Part of a small language model's weights.
Size: 8 layers, 7 heads of 64, MLP 1792 squared ReLU, vocabulary 2542, 21.6M parameters.
Architecture: no biases in attention or MLP, untied embeddings, normalized queries and keys, capped logits.
Training: a variant of Muon for these matrices, 4735 steps.
MLP neurons of a small language model. Each row is named by its layer, matrix (up: input weights) and neuron, and shows model dimensions 64-319. Each number is 500 + 50 x the weight over its row's rms, rounded and kept within 0 to 999. Numbers have three digits each.
After each neuron's rows, "fires after" lists the tokens most often just before its 100 highest values on Wikipedia text that the model never trained on.

L3.up1776:365501486474498478495447442575451516534460511556525545487438526459471522520459481495443466330462481482508539510504423480455567490496574520531549557503520522562506531615506556515493506507522527480553417585549523544537463488514480496455541531511460419531433433489489475587402408498456484446441448458490501505498540480468511450566562569462530481555526525521448500557570434533456506462425576560550552462599510538550513526496461556505553448450472451578370558435447505470466507440480441571467460501501499570550488480504550451493487469483499523601446504476519522471486437478443443443480544553575473566579584523527477546600500521482538391522522536478456462604645431490574514495473473511471414508524457512575507499385531487516644531566570546557464420528559446519450493527469517
fires after: "es", " to", " es", "s", ".", "et"

L3.up1631:553516522487566471513541460422522523504472552446506489488532553567514522469514510435510492537421482574516472535560523494587472447396481505495603489414552475501514463465468584453521595531441470525505499553522500553454528472425499559373502529477626514501498555545524508414537487469511486583607501466540466499600436599561457484586532527425515456534561482462511422479542505524484403447506473383539429575457526498567414586507599567508510532582486540483508527544597463508587482505545492531464433600480529508394484459575420597481512519498523456451543543479527536552509525497582455451479504511560514562472474366427482511482426529482523567414595429430500512536426460525514521513539503522563480578451467498511464452493475542460480416525503483446491477478503498446458526534513528
fires after: " =", " col", "z", " Col", "ol", " Fl"

L3.up391:453483548410466476537609542542446390468452530463410474490469614481491485497433532517513517526482466517565510528568464522512480487532541543508532488467480616453407531488447511521595539482468524488572460515496520503553445518566532468551347398532431499402543508491551497549559504419529438525529517530450493466492432532494524490453480543609504491529573521382477477521512534543544508442515460540518510565571487513534532503502539510515466462513437437384437530486403508537493487501497403520409487489453522494532591488520568503470471544481453458503516453533508533457482412463487456534512447484495444509533455545500509512561510401500556499573542488547448452396485503440565469556522586457469584417519436554469503482457428513418407445476560520512456482565464496525465511494610441
fires after: "f", " f", " F", " b", " in", " ind"

L3.up1171:529481508494561484493547553624430501616509510514475500493430469644470492552474534448506516540436476487542550500517524478557568515496489540414511493478440519438480590478543570500459475575492541443515517533555477516450551489571569469445592381482472453444510540468618523523513495523498498575384452402514460635500514464478445549473488496467464550413534481562498461498559523451528527550470444407540478477522685458477496467529453539518505460485523542591446481495456497521469647580494498611513485496460501482483437463420560549510493480454449432500492572482571550462615576471444553504494509521491450496499535423477546468483516498539510550507493583576409448541489420441394455515473559499488527532501550528522510516515467490665452470515523481511453454480462475548467524595533554
fires after: " d", " D", "D", " S", " B"

L3.up201:541553561515469525507435420520524521637508497544545529519484510512569588434569558464468464505451582538526580520471594522464507535461505535481481545423542472522429482488457491528598547501482466563445520509430509546455509518497578514462499507594468469515589426490504487423509470544455543610548479476490642527529551386500571508482469510476498560533458495514384572538524495462486487534434469500455543475568455464540465511527538440537460559454510421525582473536491504527517451489486489534520546489496564534497531487440476546499451544578434574452461497547464489494511519510451462439436438532546433575463470489527518375534538516464541493496549447489545505499539495408462530556533462346488530550416513547467548489414411543469395482544479506452421522484466506473524509414501501
fires after: "ro", "o", "e", " inter", "ce"

L3.up200:523478543515509453515539532429490506515513526502528494542549535501532491520455462569464596482403627576523417542525484476461507501645505506617517484529492435503451463549476442540471508459538489491553529477430455559423541516480500572561447516487587550465526490421501456480503465556497519506457351480528543434505547396454481568446480553545542487538442537465504497542588353534517389589576510611477561529516525508494509451521443456449509509364516532452516583554450530595507532494472580576424392488555475493412511508516416533508497441431521556447502503572511550480526503431460525500445447424472446543508425546436511546549489546419592501476509491495430424501541407466503559538505513493490530539533519457609478505420478527422493546456537497521434500400537567510526425427449471
fires after: "i", "u", "in", "o", "ro"

L3.up721:415478574535508475485501510552450508446451553445543521474568456562508558546502435455493554479427505510520595536580439522448500494423459492491509462546550532501541592499455509416417485565607490427572447482477573460515452550441508520515483484435525592391388535481523444538544490464528516410466483437559474489520462458469566514409563498650513463480428493475455625548362492549452457525444452470608470528586407540595465423514496548532459502505442489502517552477556483422500479467392522461511459475571517530513545476522546516550498514443431485507471488540397435474480571543418491471476568507526531540472508491448434521557515600527503586405466502499532528444445480524482511531441498522501477519544550486499489528484538518563529583516519502449551487530514526459543483348496491
fires after: " K", "ar", " Car", " Kar", " G", " F"

L3.up1333:521513588585594451442494512492437452490591521482439435519503522453432508447464491479524497497505463543528533504487526458456561562539589390507451436445517507446488466597551546494469479476502427443464480512579415476521486494562537531535510487451477424553503448503529525520535418561533487555482488517603513601506522560456485544515507458524444532509501551530406608391586474459470589506516421493482512553561435529402533542427550513467506507486525537374497482439491499458477511508429591515517538534567531482527501484504461461564496547543533466519575447415466496480457503526449471408548468499546499511511468495451436543487456598444460335511503496460455485482468635483516566487580559444499453505497545461536486527566553449473544449543494470501441508480545409533516519410470507
fires after: " |", "ed", " num", " F", "cted", "rit"

L3.up1524:575450503444434477496462534582514536540503509435526592527473484444547490540481445489553563530505510485559469411473422476433552559527528621439495560469501551488533496498419493495531559668564475568594632496493517501554484517448503489481528474510474533453473431551479461515546490455559534400586438497416473482456436436475534498415543535476425591497400392438487487491506447565454501425490473463519392623521447516471557438474453448426479506536518493396506520537453532578502536452499540473536566472574504412525554571444466503547523455460490452429509516568535523505417438496450500529550515501496454467468500490439571484416467457481544477500420471495474553465517518487459467457495657472518471540485489421470496432532490382438542609458590576403503480451521524483513475474570431
fires after: " w", " W", "W", " f", " m", "P"

L3.up762:480450479475521537503535516545460500500452473487493520541491632541489455444448522526548533528434482401463432518510462526526483417424494486466527646511475521538501510407459431497484425495479523491555470481472431501508366425504587560494466537539433510494502517509609510424492604513549543534573448509503517566544450503418484499499390484500403433496497600493501496378496519401419507514489573450590440520439421413410514591510507531461556464490496457580530494415440494556530429534582486491542550477502455462517502558518555479460535524485644381505388512540469494456427489473519590493450577464416483438509470471490482501446472587535459589445489475415513452411486481502325506461421473515473555575499392463466544636496509404547497489452441504469463537532480437513567588476473580
fires after: "\n", "-", "istory", " life"

L3.up1049:588449496505434513479429524614495494528462514448440581524518520549521540505479459454591510443497476446516485498444479497489521519568510562547446622546562535446424524480567429563533521477501533424449539552499511542477521547511582561474544489544453462435540450541514532533509489540498489527467485513539537538492583520505586415412402490464473507431598361461464488491446423520517577488412502602511480464469506497477481565575499543478533517442422443403536517483557573460570462509584408551547529530487512525506506425496564645445471496430455493463550543505497594475463516545478502437601434447514479467473482526439501447523507494489558498517530456533478441515561453450514505545412498482506513529519583488499485520452448518493447498424580535499510540577551532590418467474495515
fires after: " O", " M", " F", " appro", " in"

L3.up1445:499452468485499560441536500455439453585516530559445558492506494511508459488454598487430521506520519479515514566420423449569472542518509526506525547452530436495500517557527490525442545500460485404581505578548438473475526513560525520509393509421538443481543444440493566476509511578492452483590505517470491505457507539377535580377595417545458439574457512525467463487506548382532487435514532492466541517476482593490434516413528505503508502485506484465532507502499442592527389443508569562474503561437510499525511475495470424499408532585491522554519510465509503589478455591560468571508405526537365474501561555558474559507469544519469387517490519483456443468521504463484479507529527438522443586478495489386572465570520560452450520506520525518404446434572477442425445388518558
fires after: " C", " |", "ed", " Order", " mod"

L3.up1407:521578518467519512482533511498550472384403523473540554506540490477462491525515511470493515557571564416511509563469519594588538474512530515377403477475431423516508499471480499573502466561436566488606562555527498481480424483505533473507528432466520522592564542446518498457505480445494495509561470494522413647549502483476566673445495480483452469479557509529445519564468456409595481502544512394475460458474478520475428472503551491489482380515479506541544541566470573440572510559486448505438443494534552532485506497529526449496487506516418537583488569414461462488505571533482494480524472540485471442398497460533469543419460514491486538395604498558466470485466469468487428611443446472432499495422482526536498493595493424517564388572589598554330474440533549502536444636504443
fires after: " P", " sc", " p", "k", " D", "ick"

L3.up124:540489523566536468450513535526555461424614539491489479443492454510490543464451508472511495498527486536453610486496442591483558595547546527456411622528488464566505593499538516563553448469602461522505545483479463409358425544492467599483510530443542466490459571472518437445468528473445460493540496528492445513393425594529531486494503405497533494570414487520519608491449520517566573477529447407426424528486382483459470505535498549540490590467521593539524442533586509447405537454490476500589485547475583631450489335514512503479513514495498505481493495655424400471454539555504547479555485500532523468536503514368433466442605436470501448410550486458498465497440597516510520528461432510529471515490641540544453472561488532531488542477523459589524436511508543581460501481524598
fires after: " G", "á", "A"

L3.up1484:511518513508481553522526527571434473534518552496389554439445522571467553545517548518452441534508483553538560433520486476497454478463505540513521495533452506478449520481473494486416415500507364465506498515474504464524547458533511517399461510496489500574559492506462571552485513475423489593515525469478392547479403403463518597411479481621522372542540494517513511552562500512468508459407453460594479462493441534512494580490496568443517473539508486442438546502481472493545479389497477477482427393532464514532478443522507551512501543529559510525426501485527468615430452491418587530505495591515468498458572517447587496534416533522457443509582458490400417452525455436466476466542493489372447500493562405484589514462468512491480484492507470519495397447381538519411486439525473
fires after: " F", " f", " I", " B", " b", " dep"

L3.up1047:483495477496462525498515469522446495503431476478621453555502505504501545529540393552578464449547487467496498452543486547551595465485454505535505437461589490424503401528522455434513507463551460466555579516550433510527595439503424500518470559441546415499549494518487451468559475517461462514566558518517554511518459582459428507423443513424505558597527559513500518503539492649365517485498434397463507495557516537486517441610562440488611500534563519418535551526465558484540464462649477556504523519496491507446540539569417504549512452512449446582431500453534590554477489481538483507522486586506498466598578500514580518515588411493591520528597573507520452460467495513461544571508496519549571605496514461509497577457546515537476475449515543467365546494386555544520494482560504
fires after: " of", " t", " T", "ace", " f", " re"

L3.up1328:512535481470568545469531553506435462547427417433482521498515518446404477443633482461452448542541455522536504547495537369479499464529457470526481497452395458459467348465510576558533535468461538432459492440588405541456533530412490468537538503634520482525460452532435505521445485420499512539480374474540546455409519532490515522478505567543510482439584479444489482482490537371557520521488408412498376543386501471509530425546490557443541482434571468512499496502473529548573447543550486434457590563503525509535468529512505518516461463529560527427423510470503493493556447475518435437524473555445529460527537454454546501543443507440589483487486467522490461424352505459478396496461583515529512474505644530529497494516496491548493485501611573629438556507520566586570472468460522
fires after: " p", " po", " D", " M", "m", " P"

L3.up754:480502515451499506473467537432491593479533462485499547522451438427563461510502592558472508504492447522551463475468612591417423497521425471567522543523534431510433532409498440529533462533486517534492485530459467505589446361505440464465564499588418485508446529607585522474567514478539558549449519492440494562556540513526500589504486512566469444451502400490452559441558549437480582481539602452389458482495530507440568513527397483493558461523540507536485512565495536550543528459561607518485533516484523411528635470502398477428530474437541555533522455509449474476438482537563547586478558582469517394444445504515489460542518574521487518466426380512484551408500497540425491585507524557511522517472430525525439478491398533480490522551555512469444612526465489469490534476614522
fires after: "\n", "ebsite", "-", "w", "|", "S"

L3.up946:503424625435459411523608506540443481508510453434414494440485544496490454513432529590419542437442505531563456534521521484463475509496547463582486536549544490357479431471522492458465580471541505452563393546442489481465548502438392466478532440487508599456525457450484517463501464392489436551557598486509466555427473553440462534470478518455439421467538542453524528419460491500490517361555522478571533406542434493598483452563557490572479504562453589513582521492473562460477492529525477497499456468505505538571495517514518529522445507550499534555515482539480429459565396497523496412504518511453634452582545379394506393476511472569547457492513392514488444452536474478518477540520508517592422514560540449471490498475550522537494529547459493516477495499544532465360524588470470
fires after: " F", " f", "f", "ul", " p", " T"

L3.up594:507499350448457496495549569482449505463439452527529595449552472453498457525512598509524456434434456479456477460490505451494437421542500492492502398487431548466509445490490463428473574475430457587480579460436536524507396505560569539546486508534499433539478514517512557434437509435454402522612500522560495514538450584484430528491419478571471496488485527615568519534440556403550520543488454504465523517484494496532412576499468431557482505596625490482549429471480523537461513466536460517520547515533536535535420580561500418484478586593453589554496434638519510502521456573594555530514473546476510461539575509410620543455536547436489506498534463495465468441517514495478537482481473550509495590475470585504517499551532466473500541500588476535454425521453460428575544545408491
fires after: " B", "B", " b", " S"

L3.up855:498411467478476410492513571485460488521439450509465467506395406472502448517545599441507543485493557520521546476494465490513487561556442659618487512519470562534434479398479426393474503513543425522527555480543492478383558498507420544496489512425615440515477502528601476486470611478591517489541466473588510507563521589441444438473505549507475498500485461553517504437537538487506459442588484413482476429416554461474566504526483579498523525476470511497503410522487518502568503471534537564620532530553451417456531561460533509517546560511515614562511600501482471534497573550514508503479506445491501506515539466483503415456457576535468496531487534502493460465595545410540513391503522465502467402406544432512437517563499540452498540441578340465418498561472519409431492507528539
fires after: " M", " W", "m", " m", "w", " (1"

L3.up68:502469531545547491430468521437529513458509498494554455508531547471525469516443469544502483487519422516538560468549498499500402535551487449564432542443505553542521476525490563450526536531555440461446486441543464515476552434455436605505355552487537489463555514556555541487463544516502470553494515501528528563577518440473607484463428509489458460473480560447482467532512492540449525509360496520543390483522489497460615609520416514473433492527543549580541419530514499490524472548551399656509537479491522582592505431522437434520405501486473638432481508514503450364582456578472501464475560483449528446543439512530518530368500582476471581460527583501527446506433481526499523499462490512421550516520467474543526437459443555523526596544559494523554545584522471455442491518476542
fires after: "-", "\n", "m"